{"tie_embeddings": true, "init_std_down": 0.00437, "final_lr_fraction": 0.1}
MLP neurons of a small language model. Each row is named by its layer, matrix (down: output weights) and neuron, and shows model dimensions 16-111. Each number is 200 + 40 x the weight over its row's rms, rounded and kept within 0 to 999.
After each neuron's rows, "raises" lists the tokens whose logits its output raises most directly, leaving later layers aside.

L8.down904,151,184,251,249,186,253,238,267,222,198,234,207,241,196,172,156,293,177,152,215,202,217,133,251,123,217,192,191,123,206,191,203,159,226,161,264,224,175,165,185,173,256,213,198,200,286,185,135,190,194,266,201,213,211,231,216,232,171,222,132,239,219,192,168,204,231,143,149,117,178,219,179,213,164,198,232,206,155,221,225,201,189,174,153,214,123,243,180,179,129,214,159,235,196,210,137
raises: " its", " the", " his", "yer", " their"

L6.down161,157,249,215,264,253,221,226,166,253,241,222,180,205,195,172,196,151,263,251,224,208,184,186,189,76,192,210,160,143,227,172,250,168,179,263,243,175,245,174,194,145,278,236,215,229,207,201,242,207,230,223,253,138,187,206,204,117,214,201,204,220,189,227,154,181,235,177,148,203,158,195,144,276,225,243,182,209,199,178,160,226,225,148,217,196,236,146,200,236,217,178,132,280,138,178,256
raises: " the", " a", " an", " this", " its"

L9.down657,127,231,240,206,224,191,258,197,221,189,171,164,223,181,243,190,144,191,199,211,215,239,210,159,164,250,201,239,269,186,216,203,212,251,95,256,216,211,162,196,130,221,152,233,211,178,189,258,169,183,219,200,191,170,214,289,132,235,218,188,254,254,119,173,220,198,152,154,183,228,223,211,235,168,211,259,243,197,190,165,228,257,170,213,168,191,197,187,207,247,201,183,225,177,173,200
raises: " into", " via", " against", " from", " to"

L9.down314,245,191,271,280,213,204,189,257,249,228,250,201,199,263,171,193,212,232,203,252,178,115,158,157,115,223,215,184,184,201,197,159,185,205,160,232,171,186,185,283,167,206,217,222,145,169,256,135,173,184,150,213,157,258,226,217,225,227,248,239,172,185,222,237,244,230,239,202,173,93,277,147,230,218,212,185,259,201,227,183,229,213,180,241,246,238,202,222,214,180,226,154,253,217,137,171
raises: " what", " the", " its", " a", " an"

L3.down591,186,219,255,176,157,235,213,175,184,203,153,301,161,108,189,189,211,178,150,217,252,165,209,181,161,178,168,234,210,201,266,212,194,171,212,173,106,299,213,170,207,218,156,266,201,229,159,204,206,241,218,214,186,216,201,190,173,153,241,240,267,269,168,167,242,205,200,198,200,160,93,304,233,159,186,175,312,280,289,205,161,296,196,210,155,254,197,227,224,266,212,167,190,182,253,204
raises: ".)", ").", "):", ".\"", ");"

L9.down305,241,219,209,202,225,156,113,201,185,220,187,201,210,206,180,219,232,199,183,202,224,184,227,175,213,171,172,258,263,246,186,184,195,174,172,191,271,198,161,194,215,225,186,223,130,219,219,196,180,268,245,177,194,273,169,208,154,161,205,232,216,243,243,279,208,214,170,103,189,260,118,192,186,226,172,223,204,148,200,251,193,194,223,254,207,191,228,142,156,192,177,249,192,159,208,178
raises: "icles", "s", "ases", "overs", "ms"

L7.down1033,191,178,157,156,181,195,209,241,220,138,179,252,216,227,255,195,237,204,212,134,205,194,230,269,134,239,191,193,147,200,259,215,221,106,231,213,223,167,193,136,204,122,155,92,186,244,218,164,243,159,169,161,202,268,158,240,177,108,225,226,192,192,226,183,139,177,248,107,194,239,139,211,170,217,189,292,131,256,186,184,229,164,265,213,155,264,167,237,254,234,136,264,173,180,188,202
raises: ".", ".\"", "ather", "\".", ".)"

L8.down833,196,212,227,218,212,143,251,257,164,232,213,250,181,226,175,166,188,217,232,255,128,145,243,174,172,201,222,128,158,197,176,202,171,187,255,213,226,234,199,229,185,293,233,187,207,220,173,203,206,230,199,234,242,192,194,153,208,227,208,201,194,187,290,173,185,206,228,185,213,244,269,218,260,217,229,171,232,189,140,253,204,192,185,232,153,251,150,189,257,179,170,133,209,230,166,218
raises: " their", " his", " it", " another", "illed"

L8.down356,188,247,214,226,166,200,190,137,173,153,254,235,180,108,212,185,136,168,206,275,252,197,264,208,261,226,197,182,212,247,228,178,239,152,211,227,180,240,213,236,242,219,177,193,163,208,154,178,181,174,149,157,189,203,171,174,211,197,185,263,126,223,239,232,184,242,223,166,205,162,195,219,84,149,195,196,183,213,213,204,172,114,220,169,153,254,206,237,228,212,256,240,206,249,219,208
raises: ".", ".;", ".)", ".\"", "yle"

L9.down810,169,279,197,218,236,232,212,190,211,195,245,192,110,190,243,163,122,204,208,194,202,176,254,241,166,200,123,116,156,239,192,204,206,200,195,173,147,255,175,178,195,147,143,198,178,144,171,151,250,218,198,201,297,158,192,239,193,192,146,237,185,213,228,139,156,174,241,133,225,193,207,208,106,193,225,201,201,255,185,100,140,109,236,215,228,180,128,166,242,263,102,194,183,209,229,168
raises: ".", ".\"", "\".", " .", " individuals"

L3.down88,259,208,179,172,197,226,222,183,243,140,241,187,199,249,180,138,218,172,188,186,196,161,225,171,176,203,171,169,252,169,206,161,198,230,243,280,172,194,213,182,176,191,151,234,170,173,211,144,217,233,213,160,224,235,210,178,289,277,217,190,221,274,158,192,167,240,283,141,202,145,234,252,201,208,190,159,179,193,167,179,157,223,232,170,108,255,158,175,199,256,259,236,205,164,240,170
raises: " Slov", " Czech", " Hung", " Zealand", " Norway"

L8.down499,245,217,186,279,208,194,226,172,230,157,239,182,198,284,187,160,177,219,226,222,211,184,223,191,176,228,259,203,139,206,164,230,163,204,128,256,208,185,245,169,175,315,297,153,160,264,201,154,197,268,190,196,202,194,181,246,210,256,195,183,177,163,204,201,227,204,259,93,196,185,183,245,211,244,220,245,177,204,204,212,206,150,211,216,199,226,176,149,189,204,203,122,232,123,188,201
raises: " it", " their", " its", " these", " the"

L9.down1110,236,161,233,124,225,231,186,200,190,184,254,188,194,202,212,238,163,129,157,166,233,228,225,230,174,178,227,165,183,216,205,241,225,123,249,177,153,225,207,194,177,184,167,190,231,121,192,163,233,268,207,167,165,252,203,224,234,149,189,127,175,205,219,231,187,187,239,361,166,189,227,212,115,144,226,203,216,215,148,187,241,215,196,269,145,222,181,161,236,188,171,219,241,177,172,216
raises: ".", ".)", ".;", " Place", "ests"